{"bias": "all", "tie_embeddings": true, "parallel_block": false, "init_std_qkv": 0.0312, "init_std_down": 0.0312, "grad_clip": 1.0, "decay_fraction": 0.595}
MLP neurons of a small language model. Each row is named by its layer, matrix (up: input weights) and neuron, and shows model dimensions 64-255. Each number is 128 + 24 x the weight over its row's rms, rounded and kept within 0 to 255. Numbers have three digits each.
After each neuron's rows, "fires on" lists the tokens most often at its 100 highest values on Wikipedia text that the model never trained on.

L2.up312:100113151130139181148125118103099099127125066093113109112136120106103125071122137133139124108150120140125086127118137149151134147157101129151129151094158139158117148121138140156117108094150125097185079187152121119136104098121121141104072140154137133137102146118101148123141125138086131151124114158139097103165140132101147142110129144134124158112108075160132088068162156130174096152112114140138131140151087156131124142138138134126170160135079091154137169152111133150124088099117188124133132118128166178119155099101103105100118130150124159125130147099149123107102141155123145094
fires on: " by", "mer", "ce", "ud", "he", "h"

L3.up755:114105165143161108123196091126171119164108114109157107119084089148140127111095109135094103120102143155166125111135105140124145122110072126133144154081116147132087135088140118115109134115116116106123129160118100136135169120140137131137117156107127105131130072054112108134137117162157143131166087120118142125152112168115114125111099133122106133067136155132103151147119165192107161131122121179154144107121136140137155134131126137121142151129093142088115136149084141143126135115119173152122085140137152100156090162136116118114111107124141177112150121130089163124137115181128104156
fires on: "-", "\n", " ", "\n\n"

L6.up643:142166166150140130136159125137107124119129161121151140101129113099110109080109165141114133144141111151115108123139151116111146138129111109137168097118136130108157090121136131111103158123115138123135106127088092080121149133164174128137142118136142193139136127130078146143127138130144126118125125085106146079135114117131109121131113168115158132110147155089117132158144143137102162151159137143191110047139151195080084108143074119124143145128120138153127134152129115087084136163120111122123070112146090140116128153148135143137117121118139143160164140097139140125151112126067133189
fires on: "u", "in", "il", "c", "ur"

L3.up493:133137122116145108147162133135166141115160150113084092133131100163138132126151116113098158120156117106112151120116128108173137141079090116155110113139107129191098137120174114130111112157130115147118103113160123108125114123130161112176113164128130114153127074080136119077090121120154167152175133159170121149163140103129165161101120114096097117129168114156145140124094141101132138117132136104142128202124121116112170098124074115129146136178155119120153106140091151113155144096080120135085123120124138135126148137084113101137144136134093117134130137139108139157137161140149158130
fires on: "w", "m", "00", ",", "as"

L2.up92:154110120121094113088177132157133104134151134161149111136155149109147114129146127115141087129118157155148147132135102140126132115102127120129098127121135111089080139157171112131179105160153116112110091105162133110193164131197120120182106145130070095158124136121128158074083095113124159121151113126134128135106161083138102130135117125133170113112136100137130112098126134119094132125118114077123089132120105131108124098109156130109135141158126138134132189148098119117118137096190112142105088132134109139145124102143104109152127137143110128156169101105104108135122159114119082108
fires on: "ou", " it", "on", " I", "I", "or"

L3.up160:147136123133089094133180107141124160113164142136093158135096153124121148125146135139130145163091098123169114155104092128103221098110146137126186135132124087149127095141126135135118090137118135141099138150126119116125104156115130112106114126115134100140134151145145118141124112103139098103101089140131120131156122112130171176128122115115121110171122135115103105118131100171143097137155094127139182122150116091150150098169121136120132150141100101148088157127147146122151103122137138115087115147105144089129071098096128124173162123126152108104151115169170111116101141145162149097
fires on: " ", "e", "i", "ere", "ac", "en"

L10.up1011:127112160132176162133133140156129117090126122117123141107180128098140142063133157158130114153131115125118131095103132110097118117149142149096160117150120073131145088177105158141099119110162142128196182114104142153137097125135153112107144085112106130101117094165112147123099142101121162104088164136136116124104107148137124180168166143091100100131143111120161175162120106128129113144132115130102107094137097112157148121117110118134171122137125127131130111124169120147106122140100159130140151072111158100110130144149152112122162131141130118144121137126132078125122147110130191153
fires on: "u", "el", "if", "il", "er", "od"

L8.up630:160094114156113141098140145141153145123146107148125120103131083080162112128084129142123106137122119140172074146138068128123168114158157164132152119133113165160160121129132143190111149111143121155115146144151150117117095141114106101132075084156135148108143082119172139113111100115110100124145166087132137091125122143114185134110121127103092119154150119127133143122094158101148087131128112131054116154127113160156077160124106138131121116151133155135115140110170108100122149141110142079117142087111096137149148117141141104089099137118110176149131075150122092151116141110090127126
fires on: "ed", "ing", "ue", "ion", "d", "in"

L6.up473:114126102132135150088184105100161135117143162117157111139076118102124136151118137151129132136146077149183106163137168100132113138132144116130124119094147159134117138161148141156111146152118158113157141147187172156141113112105117089152137167115112154106121165122144121117139128124133090108133157101113134094166162121123141134125129118120102097099146140113100147123153103155114102128114148115118167104138092103122129089108131072120118112130114140163125075123132144118131153124107072124177164099112107082113151117110143109121103134141166167121132130149113105152107136121119116150
fires on: " a", "le", " of", " for", " to", " in"

L4.up301:126122120180140104161143124157176117134096146185132135114110125163159135138131146142090108091125099127135176158107168127164124106125128158131124132067132129112132167143129105154118127092134130123140115108158150108192137117114150100137126133125169143127093107134097095133160160126158148143110101129159143133110151136129127130146118114135112139103097134077117083142133134132093108098109126134166127107122147113156067121154124148118172146127105154126115126177118143109155150147149138142128090119130093145130152165155097119140119131144141148118117127091147167118114123157173088115
fires on: " ", ".", "|"

L4.up723:159191092112116105088132138141164132131145104116153150118153140088141076152083098140166117093135121164154138146123165158160129163125117145085121170115107091135162112154128143139098113124131114116122149152124110149106128152139109122149114096115105125159161131165125118099105168139158101145131130133159120122104138176166108123096158140139099140120133131117136097107154137141102116186220136136124126126138085120131133101106112127128129160151133163140126140130170154124149141132108181122136095131116111112114080134089141118129138109163136130110092095151134149081126116137084153095
fires on: "re", "ol", "ul", "el", "le", "ard"

L10.up82:111111187158145145149165157147125152119139101158132115135128115115100085110140125162157139166146106123088139097131118121118112149127154137117149140148123116109099104108130142154121114161131112180119097140136103138111177101119148129100091119116071093124072139108117134136139118133103108108097112122142146183120127085125117168118095124151137083117102153128111110122106153136105162151115118100140151138119152131116117122156164058143129085147155099110126103158153131129161144165138179126129127113137163162136159104149180133144155144143125136110153106145113122118126055121139109116
fires on: ",", " I", " a", " W", " T", " w"

L4.up490:073125159140114160117134119127151096125098134105141135163100075119118195128139136126107104142177144134180131136163173117097121125114152125121177098101130154162148153119153119144131139097133109137118140079117118104124147116120104140099102131140150096156122111168130130147128087122123133137159140163105097127123114107130136104134161095110128116149136125141147090109127101167148137130141168114128151083084110124109166136131112094135154157144123156158117124160108162119090125132096116123129140181093102125149130169128127136116118153121132116106130100150078095147169116100120138158
fires on: " Y", "-", " J", "ut", "t"

L6.up817:077127164176115087099157154165131152127110123095081103127134139137112090132086105148144131174161097123147090124135135133107092167138117176169111141132131116137168132120157154112154152091132064090136105133153128133134133148169171143119122074115118121165097097090126147121103124117140123151127131132108139174172072165164115085123089102163114126128124143141126107131114127122134079124096098122119128146137158098181149168140098092151164101135160157116135131133149099074132119090124148149135156145113120111109143123122116125142157126129139140102122132166120139124158097140148134136
fires on: ",", " and", " b", " as", " d"

L8.up665:109135182146141152181157146160115129175109103101142111106126088106105157104130122167171123106103141133126167132128097127148098169127106160165136141157166091147165113127083159126129146105121163168126114116127111107157171142121106144103150076074126114136139136088105153091106105129143131145118142118131144084129151165110148097124101126121163119119167131135116132113103121115146112138104154122155140160126169154127104145169121095167141070124148066138172119128155109113086112150151108137114146122108178141070127176155090094147123136130089122142131121150083116169136115109157144114
fires on: "-", "4", "6", "5", "2"

L3.up500:092109119099147131142137157112125129111188100136130080119128120115134129085138090112117146130121081122174106140110138107166121136105113168149131128125119155116143139125159156120143138138109173120167108091128080168094117131094120109118140156138120122120120121109148131143137153152122146131146130117157158111116148107123113133143069146080093129112139114080139152138106087090115137126102147073136091156116104176110173093152103106146140123147165113151146124145119135155036175111109137145190127096122173091105099134102145113122156151117176155143096137140121103142100144135096106099
fires on: " a", "v", "z", "id", "is", "ov"

L3.up1021:145118125132123133121135121117084109114131129107115145122153088137207182086067117137158132167102145123103087154133138112141150126152102127147152173128128112126149127114173146117123099134117134129194103119143171141067131113137167147143106167149133090125125094150136101121107171092091095126117140131112101106160153108135125125135146133153139118162108124157130078095125075109148096121117176143140166143150161136135157090115124155144174110116114135088134145181111092162128122114137132115132113132092174149146125147125102139158125139113123079154140169130143123121100115135167115140
fires on: "ce", "ig", "t", "he", "ur", "c"

L11.up13:142088127169129133103090128096148122101143139106128112114104133120150169114118146141119157106117101104110132140154136091151125160110083126098152126139091185141106124136126140139162121155096154129148121140115121147107108133092108103121186115135137117125099157110183106143122123161147125089112136123118127143151163118110111164164141123109107119132137130100139166135134137118097114132140168147112128099149108164105165099097135108115116120140134175172159151158121098122110122114139090115132139130102164131135081129086130105111136137162133214131110114081157109163139138120142108140
fires on: " a"

L3.up474:134088075144158161123140113179155147112141110099136133138128097094110152150158103151165119152111112138131113093185106153156128156112132089158142124099135139112091129071139143105116161098126147102143107093149149180126141083154121136143154126140122170140133137148095130153131144152094141145094089109051154112128167136130127162131097115114172130108135147092121154107133159153116135141108171141125150115125193122072125118151141113126120133153137175146163173111141102153131096133144121092093163121135122165079133095117134112111120110113115117101100135110127128143144138137110117125
fires on: "it", "ac", "an", "as", "l", "d"

L11.up784:105136151125170143113114101120119117098139108117123114126142123131147155132108180108173131150105125116118115162132156098118131114118110129140121120138160148188120134116100127089136144069120101112167144150124114128111128108091203143150117140114124089145109138094074116135131136094144104117108119094129124113113158127139076140128134116145099177116106112093111168183111102105156159151123169126114144097100198092132114135090102089124147151103104118161157133096150137135115157123163113110092143135120086130170149146127091162115135081109163134159134105145141133153119092159121169110
fires on: " B", " A", " C", " at", " Y", " |"

L2.up285:152126087159160167149131136112146133137103110114161148093124115137158138104120132134124135142162104138112122128147152162161113138168122129075113162147182171097143125090147143099141147116107132142130101090104152148133115117161103086140136114115120147134104140111162096153126141115138139118134157116117149141076150109110137142081132122106088138093130127113155117141158150123091149162171136075126155115130079141148104159118081089118153156139094083116120161143113177118137129102103164117139158138154171119086121139161105113141129142110097172120101097135120143121097092128133169095
fires on: "le", "ul", "it", "|", "===", "in"

L11.up177:139134140151166118100153174104148103135149140096084095114157127114119124145109104097117138125142134131121146100109107121154110090129108176160090104160115075143129074169130138139102116170143122145117063132138118111125141127139141157149146153117106117129143110098146155086125139137170126148093124106113152114165115118105148131123070131168116117153125173112118116136133131098090126114095099101157155161151149163144131137148129083108115085095146116130162156135118164100159105133144091104118162121126111130113156125159143096176139120137159142133096157149103123083118100117123158135
fires on: ",", "ly"

L10.up699:121117126115148133111099126157182143109106131091111137124125145112160134130166109134117132125137126167071123099155155122106129155131111119144115135140107158151152148152162142127130135096132078099165127128152149140062067127130121099120093115134112158123156116159147121150177127118119098139103154145136119117143150143107122137147142132099162103114113115057134131119140157135147141126094080060128134119146091123124158133153097119113099161137123135138152154152121092122108114117134126128106106114123081156164114146139126137131170108129143087128114103138119119139146121188126077129
fires on: " Ch", " ch", "om", " m", "ic"

L2.up547:144108177173160133104128073166105093119110116137124148134138132123085125170141119103172102110133134127137150134151123147113111139146144180120142134129089118057108141131153152095153118099119134174169128116120125146113143110154108126138138118158143163143142121118165159104138101126125095120126137143129086144160109129127130121126125096120132130135131135136156113157142113153125157115097125084132104117075115083080113128169175146112153095151116148149096146097153093097164106147124108154147158116154102114107139137110161096107100118135175134172114139121102085148107123164096147153
fires on: "in", " of", "l", "m", "ur"

L8.up619:116112108120163136114166124134114148137141126122157130111090145148139109097109116121153098173128097125163078115120139170107115135161138116126138107103158142129136123132124113161078139120148138092146171124113129180126102132123189117130153093103128149144142112113141126132114137152127179082125138103084181137083148129130062135108132110109139137124117129101151178111148131079132153175134125096114107109153092141130120131100144099141178125131119095126139119117143136104128132131128132144150141086151107106111108127129150098142174161137152124097139141138124139132087107089139139124
fires on: "in", "ul", "er", "or", "and", "il"

L4.up194:116100176146123181124123095146158138133079127092161101106096071084142105138134111110142154142165138131084155136129131158125105109097114145129127098144114151129140143099143135093106133132162149094166111153124128131101143128104148166159115136156126153102144177129143130145085145101075106113165107121134129104161119156114111090134150162116120108132170141152144121095143170124144136142116098098108126074107132146101115109217142120120145132129146108091107136113131157143136136135105105135099104127133156150104137086155136134113135130152154105149131053090111147132149155131069112154
fires on: "p", "t", "l", "st", "d", "her"

L11.up1020:163134128140106128153112077155165124140112163099094107150125160148128146104126103127100118114158121096130093160128132116117156100115152091115139097120140115069135084116148142129129174151128155096105132100112140128163133099134141086123134088128108124128117123129106119095178137138161155110109160129097124137141159150172089134156152123106171129093101132082145143144115158143133102136105115138093178118155125146128160123133073162105111127193138145157103101152094107080146176095107124121097122132138159171136146153097115137166104116150164137153143131128166138094126172127122184165
fires on: "n", "ell", "le", " H", "e", "b"

L11.up470:120133099111160141128156116111135122122137128144103105111106136131150152129091151106157163140090134106111120181104183123122127168137119155133135118104114147140131111135158099124088131125131148071126132176131139154100140137124158126111150113107098126121096151140172162061127072106131115123098092138125163100123113128123101134147096106094154138154136155096150160171091168137130137104130109123105129137155120169095147091093139136096079112109123145126137114151173114115107105088124129149131126074133172172139138125146130130079129097153193160107145133130145106154120107154126117120
fires on: " a", "i"

L4.up44:137130130142127154151158130115143111122125153145123134133127093156161149087113119099117064156079130160120099101136109093122150126131188127140141105145116155135108168070171140131139139122127116126123164136121145116118136116128125110113097121186101099138110130120126099125131108154101146166151115092151148140135134144109168081187149143119108104122165114150105149139093162144124092170125166121108149121127123160182115142143094153136123129120126102147114144133114120109100116112083154141101171115124143136149099164127152117112158139143113137097154108130086124130122136136141138131
fires on: "ber", "ion", "ation", "it", "N", "ed"

L3.up970:154165107150116172145153130105122128117114117157142105162125077150148088154120146133141168119076136138094151149109137130122150095097139121099155121143178132111140155142131126126104155127113092143162144122151138125111121160145159167135088167139159128150145160190123094083086112093099130141131130118104167136176139115117078132129125139121085132116145148113140123092108109124123173143176113096166166114128109119154091120095129124114118141180114146139131091129153110147162133141166130125120117138114087104145083082121124086138117165130165150099083151111088138140154121102112101156
fires on: "p", ")", "l", "."

L3.up886:151111129129138118063171109158148115145139071129134121117137081115117091169162147094133119128113171172101132159110120104111126104126177122094119144078122112158163134152127136133160113139128130155188152126118176109103157157102161142135132151075099117178173058137116109137105126099128103108113116129124137170134140195140151135119081118115134143094139126134150120122130130146121092150160145123194139108111147126144140128139124141114136148158083115132153125132127134151136123139121115174127080108140155097153146128114115096124169120097131167152108101125138136126107088095129134120
fires on: " "

L6.up379:161095141165135161114133129127163114134070145137139136127132105134112133147109104131124159123125117101139101127174147143148149105126092160158193135155103109128115151141101104121149117126127123143125108114186174097138150124128128130108141098138087126148100104131136152148161074160110110152104176117129074109158103086135107107086126137125110149121146150148096116133146057092115113123111128107097117112112124121136117127077147123115181144121148157145143107102153115132145140148185114092136137110142145103137148145105127084142129128143124111151110150080103177131135140150119172164
fires on: "l", "ly", "m", "p"

L10.up938:121165095168136111148110104107151111092099136135147104144169123124133134130110146160103158121164089154100136103092107137107139172113148122129112186134162145127113106113139123064100107095121151084143148089136127140168128108123122124127104125134165104112127139139088124083157121116161084146142147095132133134156133124147091146098091122113112119106124094118113134173118106145135143127120175133129139109097105145079127158132125100130151171121132164203156137146140145173096126124124122108139137123140132147145097118170108134136158100107120200101120152083121121109140073119154135123
fires on: "f", " G", " B", "ad", " C"

L6.up16:178136142129146171137125090139092103096123077151132092138138132164105109112128151134135154115155133150070087127118122155124150138111105138142177128057130140106143107113120138138102115093134134104153140172126099083129138133138117114132146157132103144137101157105128155153148140119131128120181138134103111096138118114129138156147144146098124102116140122172071094179174146113145093152140126114124164120054125147095106112179131093122152160147137131138121137096149110145085142167101110095106114129151136140121158124139131102095153104117142146131147084108161092174164102143127095119
fires on: "in", "er", "el", "l", "il", "p"

L2.up784:131141106111149121164177116128136095125177149099142096110150170087158104129100116110170127091118117150154134154168139117077118147117161127123078145097137108155083154155137145125173134179159114120136083132117145149169125107123110126082132153134119115120109149113152145109129093137105138107146155177119137154086092149148137091103138105113164123130136112110130132126125130163095165162131105154179158128147164120135094111138165127125158158137131152117129145113109099099077135100174110121105089149143124146170077161130100101129136119158092125130116123101121146129100097110132102112
fires on: "ter", "or", " I", "le", " F", "ry"

L3.up152:126086170117129139145107136144113126142160147089158105111149145140181121130127105098134108115159116131150117117127103146140114101144137103105132095121171104068085145119164112130125137124113094137169115080178082169154128140082120108127101118128133137149148126134118103117113094108139100130144158125135121128149145117153149129138149082123149097145150108168157149146111110104137102153153135148143098171159131106126116129141105101139122116165173100104149133160115112154135126167116135099094120150111155109158165072115134075116137127112126120157151129118096134116174174111138106137
fires on: "m", "in", "b", "r", "n"

L8.up457:123171177100135128086085115149147103131125122104126138147112192142107115140106136139134115116166128111100124158146173141120144154130117152129145092136151128114149119127114170123119145103156117137122160122135104112143146127158123146134097082098086129162169116100100137107121116119131097073113133109138145146142142146138085109132152107096124142078115179138126119105130117122147094133158135129107120091126166163098138080128098136102122153161119142146095120150158150142160097107164112130122115085157079155157089156125131110151163081175155157152109109163135119094100085101091154171
fires on: "le", "e", "l", "i", "ol", "art"

L8.up64:119125107152129159105095133147175141109154113159174141102111128122162161112110141097097109150126148093141158129165138155128127057097167136165152131121151092181120128155136162075126143144087066145102139119094107163150105167107141137138151143116128125135118111089098155176098098149129165097136143136122103118103155138116140138163106171083135123148080127085130142117146107138153116130113110124096125114143159106144132099118133160110117129150097084111178086128133127115141119096119141128138108137119127133110095126087156155118124102164132108128154143130077135129173105130141147075
fires on: "an", "he", " the", " he", "i"

L11.up741:131114135146135122136062105095146168094094124132134124146099119120109169158143154120123148178151097128109167135125155076119166171164128139158114155148125147126168118130113110145128129091118159126127140135137126092138132115083117130138135124131085140096082121089152102118153122116134127081111138160146075134140103103148144169133149100132094125125164127138101128140135122130168131139119168117144137148133100150157101099136073135138165116136140145123160116153197175123121125124176105094137146093119145135113110097121128134112144154126141141165099130116147123139107135105123154153
fires on: "u", " a", "a", "w"

L4.up423:103112136145126133121204151116150112104177123126111160122145139116179129125085101145116129146154098113157133139143093134139133114124145112147162136139112117110129165096156164121122150084107105144104133150128109109123091168116098100128115093118093120103137092102133101168142140172110169165144151135100153108106134089143130161117151139146141150140112131165148171140139095179121117175119142071114127131138152171165103149150120132096124157117119133127144157132119136111131102091127171146094141143124168094174123116078124107077123125124161134123130106086125094121104118125106127150
fires on: "ion", "on", "ent", "ear", "it"

L6.up663:068115117116157121127118134134121126113112093165167097098156089156153100139127141105136120142141112105113093135141149122150154123154136117137131097113150113114132146073114125111137114115120103093107054139135129141096155106113099142130166113172112156164124098123140100147122163142157115127148102110136125137140169180108143154154120115075116143154103168129059119126124128155116125079183102116123094128157109094108112126130125135101168138134183107122116110150108125152164121140164126159124125127090153153161117134121147103150106137165103121109116133125141143112110161175159137091
fires on: ",", " ", "5"

L3.up362:090110207135136101140143112142093144090159162167152125140111110126138141113131126171156134100138114130113086137121167135125104144171177152113122145169126114161136119133107103105166146090114102117112148112079118146132130113141151149090120129105143147127126124120081107118080134098132142154169149184124147147119143116118132115077092117145114071109122140119121121109108142097117152164104147130157139120150146117124140136095124103182142102135102101106140131110118150123072103111140133121104112175142178149082139146114118127164100169102119097096155146150094118121130116104134120103
fires on: "3", "5", "2", "7", "9", "8"

L11.up674:139125108135124125163148096148159127077121149134130122118109134139111132124128130085147145164126130134157097124138153122144126138141125109122155166139122133190152113159115160096152126159074127153120120128157129127111108162125081128103145126083117123089132146126113142154106118124125099143177155095100123088153111098107169142129161134093142114131087155123139128117129114116114123150130125157114153122110091125118157090151151159078151150134107096159119106125158171091135110135146115109135142127090176152202090101120107116155152120133132127095105135121099129143166143138115157097
fires on: " d", "i", " D", "en", " the"

L8.up282:135100127154163124130142127122141182152095133128088114095098176126138148118130089139123133160128136174119107111140061110159139130137108133122155125111098142136144120130104133128141104051094131147177162121133136116134148115083102083120118133101130137110074136151144082141171130148121143097150140088135126149080136117112104104127147134130169133127142141127130061134155190144111162155101195137164119146126145170146138123117093132125132126152111112126116135159174091122137084105118136108154127106178139150117096130143137127106169145113173152094122146081098136145125136193137119121
fires on: "ing", "d", "c", "ed"

L6.up566:149124125104146118091142084143094071147139114139138130133124078112112084153145129109148152109122120163170142110128125139099146104108165141105084130120114098138138150114156128118121100160138126131142126091124182140080128128110146129096122111122124162153168096165138149126106140146106121121128091160152117155187146156126152176142067138130106105111133132154116102127113117171113121162127126119174106100118124164157138137117120135161161116139109132136148130153147119114137136136165130161155097096128153079145126148155097078112139119107166138118114128096099130154097089113103137100
fires on: " "

L3.up808:147155137121102151142069113092135086164150124141092136116085118122146166104094140121118140109188162136141142120130078156159115142137151111178140129136131148148120113082092134137152153085114111105120105114156131136124124123126143104131137101161126077097100135127157141120140106148112109098162108131115144142130131140152115140105156129119131118098135140128133187141078088138133136133114144085138155169123144100108170168138176112088116172120129166113126118138158110095117121096129138109165132119126126112129144167122130108143120144127137139140088139115117106115119113148096120118
fires on: "t", "m", "h"

L4.up333:118082115136161107162196125113174092125119106145135137112125092117152145139126106117119105110149170143153117157135149149135140114115103132115081110077104108150160166116132095126115132144141147121134140137118143102112118119086165123112142140129118167127153110161100069143093108141154140139120111166117120164160187195139143164131102131112146132118096186120090116164130122198111122149171103124152132094120115126154099127145144106113145121134127111150091112199135146133135129089131145177146120115135168108114119170110141101121134099122106163097112099109144125120101134135134105112
fires on: " "

L6.up446:175102137095104117147096124121162114113111099102105126106083125130136141084095131108129110130152150133107144183143135159092132148164135154172165112159152158118114130132101127151154160155126122124121088138133105101090154125140116145171130135121146087157121146097105146126145085085124147129130138117159156118113111123149086101114110065111088089087120134116134111104125143121124127184154098113135070161165135108147108170110127136123102156154154186108114144175111100121149109120142161095123140146118111099106157169157089099098119116110127123145124146150136157166165131121126142105
fires on: "ed", "l", "it", "t", "k", "g"

L10.up962:115104115109155136145139178163105180116137137137168112116097088105143161144141121149137150092170065140162098168139145120141140189125116110152131085107126124111103103153140109158158144143114175104139113191146084131126101127124076110157148121130129110116137118111139115156159122129129125097123125098156117150111130161094113158103108047120138140073087135115136136146180144174121109138118132156088112147123140147134149126124131145113126098150136148160161116150107155092120099096131136148129147137108186121116148112066159113154137149167106124150153133083123138108103118149100123147
fires on: " a", "ter", "\n", ")\n"

L2.up605:124150150170134111155164071141108143097144131120094149107095128120106070130109107138163140144137142108121130103134122143157100145143062076128167089075157103113117120133109142110142119081134118147148141172116126116112143105079100112092101093134122156151122124136149114131127091145153126098134099150122098165172137157153167100111127134140118123111126130174144174106134126144123092134150111148163117100183114120127140106082147094118152092156154073114111131147157143161122160150124136156160153117143141146100132133127125153123129082139110147132120122109096160104141126106160130137
fires on: "h", "op", "or", "ation", "ic"

L2.up413:127153101108129136128167107136117124107159142134148145132133107121115101147102146155112160115129146136111146155106106119135124134135179146141143046142139138125148135153124108085142133118122087097096141121134118130143158147111195121119130153126093153129119202155106123116106146138072110120138158128065132097163130118136121155170124097149099121136132122157149163103129116139117080093143159141114111136125070128140121100105140124121122101111130186139125102134159108100129131097111104089120168120118153156091159126089120107162167116130137120115103137157127120134155121095146117147
fires on: "in", "p", "l", "ac", "and"

L4.up715:093116109146117166130142130102156151159082148098153106171086119144146152137118109116180105112157139122118145093121140118114121111094133146142124082132107123135118094156114110110114150137124130086108104143082143127150127077090115103162142108160136104154139124152124137151097126143137115155121136095148119159094130142076192116115171141135149152120081133094103103120119100178107163133066091156130078184131129130137186103100097145124147144129119095150163102089104108149192127156145139123147087101125173150135096134121146113136129114113141166106124129136134127120167148097150135155
fires on: " and", " se", "l", ",", " h", "e"

L8.up831:097148138081117180123137131125137146128142122125164163105146149156162151110162095164137101120145125090169152122129116113112138156108118138153152109114135113158151138151148112146103139106137080112125112114156105138127121131109095135157152133117118113151113129113149128135120120084137141133137125152132102143139124089157099091136152071115157118172143154156120126153157121154137102160120154098070107089111106100137129132101123085121136127171152132163110123147161100144117094165159183154115131171137067099121134153136200103172126117072102142121138123199138116122104119134136081128
fires on: "t", "r", " J", "e", "an", " F"

L10.up221:145131130127149149139103107125151130128131090145121149100122160108127131091120109143112172093146142143113146137093121173108086140150123146155120114142112146130122136122124168116171128122125124129175136144109105123124067139165158110153110111130140136163155129103060146099167087145162108128100129127099119102099183158140113163128100148139148137091160158146102090097104158146169134115122130093100162148102041119132097138201113120113129111181123151115104096141130144124104138151113084149145104115133128117110099144138156136141107126154145085136147111131104123090136104167150075143
fires on: " the", "om", "em", "199", " m", "7"

L3.up368:122145150076146094192107148145161137138110142155078126169140103138138167123097167102140157113123134172150122139115142142135089101148124129133143115101141159122125144078123165127103140111139105105130085087136154125130125105106137144113122150137123083132164124148134124082131157143108163104160135118154114084133118118128101132101145147152149101132099079114131117130107064122112083118119140118151105146138154112141115139099163082089154173156117117165130136124096087104173131130096128123151115108141140107165098115109180096145102153093114130148148127124136114117141139154104110158
fires on: "t", "s", "es", "j", "in", "er"

L4.up582:094145144137142113105172142137144127111151126143112086103102131084130094118118104115161117094111134125151146104125146149064087095139147132112103112090101125177103119138142157166137126150137127137142114092122126124102120090147113128145123132163098169127143122138131114107082108139115131087146094167140124170061149148106113134090122117102135113151144106132117134114119125161111139144149124109142158110109126190119153105138158123085113156111144136158093144137126118109104159124210129189181102138122160147131164088131161110137129149108163113143100143104138110155141132134108138095
fires on: " V", "V", "I", "n", "t", " I"

L3.up788:114069100129145154155194129160105142128114146126119109129129119109125154157146155134092129125084082147141066130117116142120167161137157142080139147113120100163130136121155148114126105115145156049128086108173113166138154107107090130108100109104148172129110163115136159109145172129135180130123135104139125099083131135130149128102138143128186075080133140099129134110150134123084124131144146145092140119142162161129160137181108140118149097135142141129116109107136126122166142130108152126128116129153130132107125109094123139127141165113144115088111102101101132142088143151135149148
fires on: "ac", "ing", "d", "x", "g", "u"

L3.up666:135101140103103069113164138156104134129140131079160122141101076114171113140100116154136144127113083101153107143128111189126140121114141127109120107091125138064082102157173132172115161120146130137135078120157145155106145169115123188136180128121110148147179127110138130129115092138105098119130132108095137111100153130134118152125133100141194129143156087164140164126111082115127150167109112124124122131161160131121086148111146179107126169121138114106126130136132105154132113132121134135113096117139148116129139131145085123110105136123150159136120132115125114068135107134124141109
fires on: "n", "ver", "in", "r", "ent", "ion"

L3.up306:107124043147140190118125130124127166139153140141146116091123172117102133110106138131198100142110113160099129083167141101153140139096133158153078127145174132126098120154088131159159099110127169130123095115126155146151139117135142132123094162137105096156127123151139157173126132101117099136128120143152136117070163126117136092100146158137154176153149098097116102123150143183139112164149131109099137116114129115125140080129115146173160136116175155154189142147149100148172136135091136140111114109105147097131063122118163136165163136109132122109122138117117144140166128094095113095
fires on: ",", ";", " and", " as"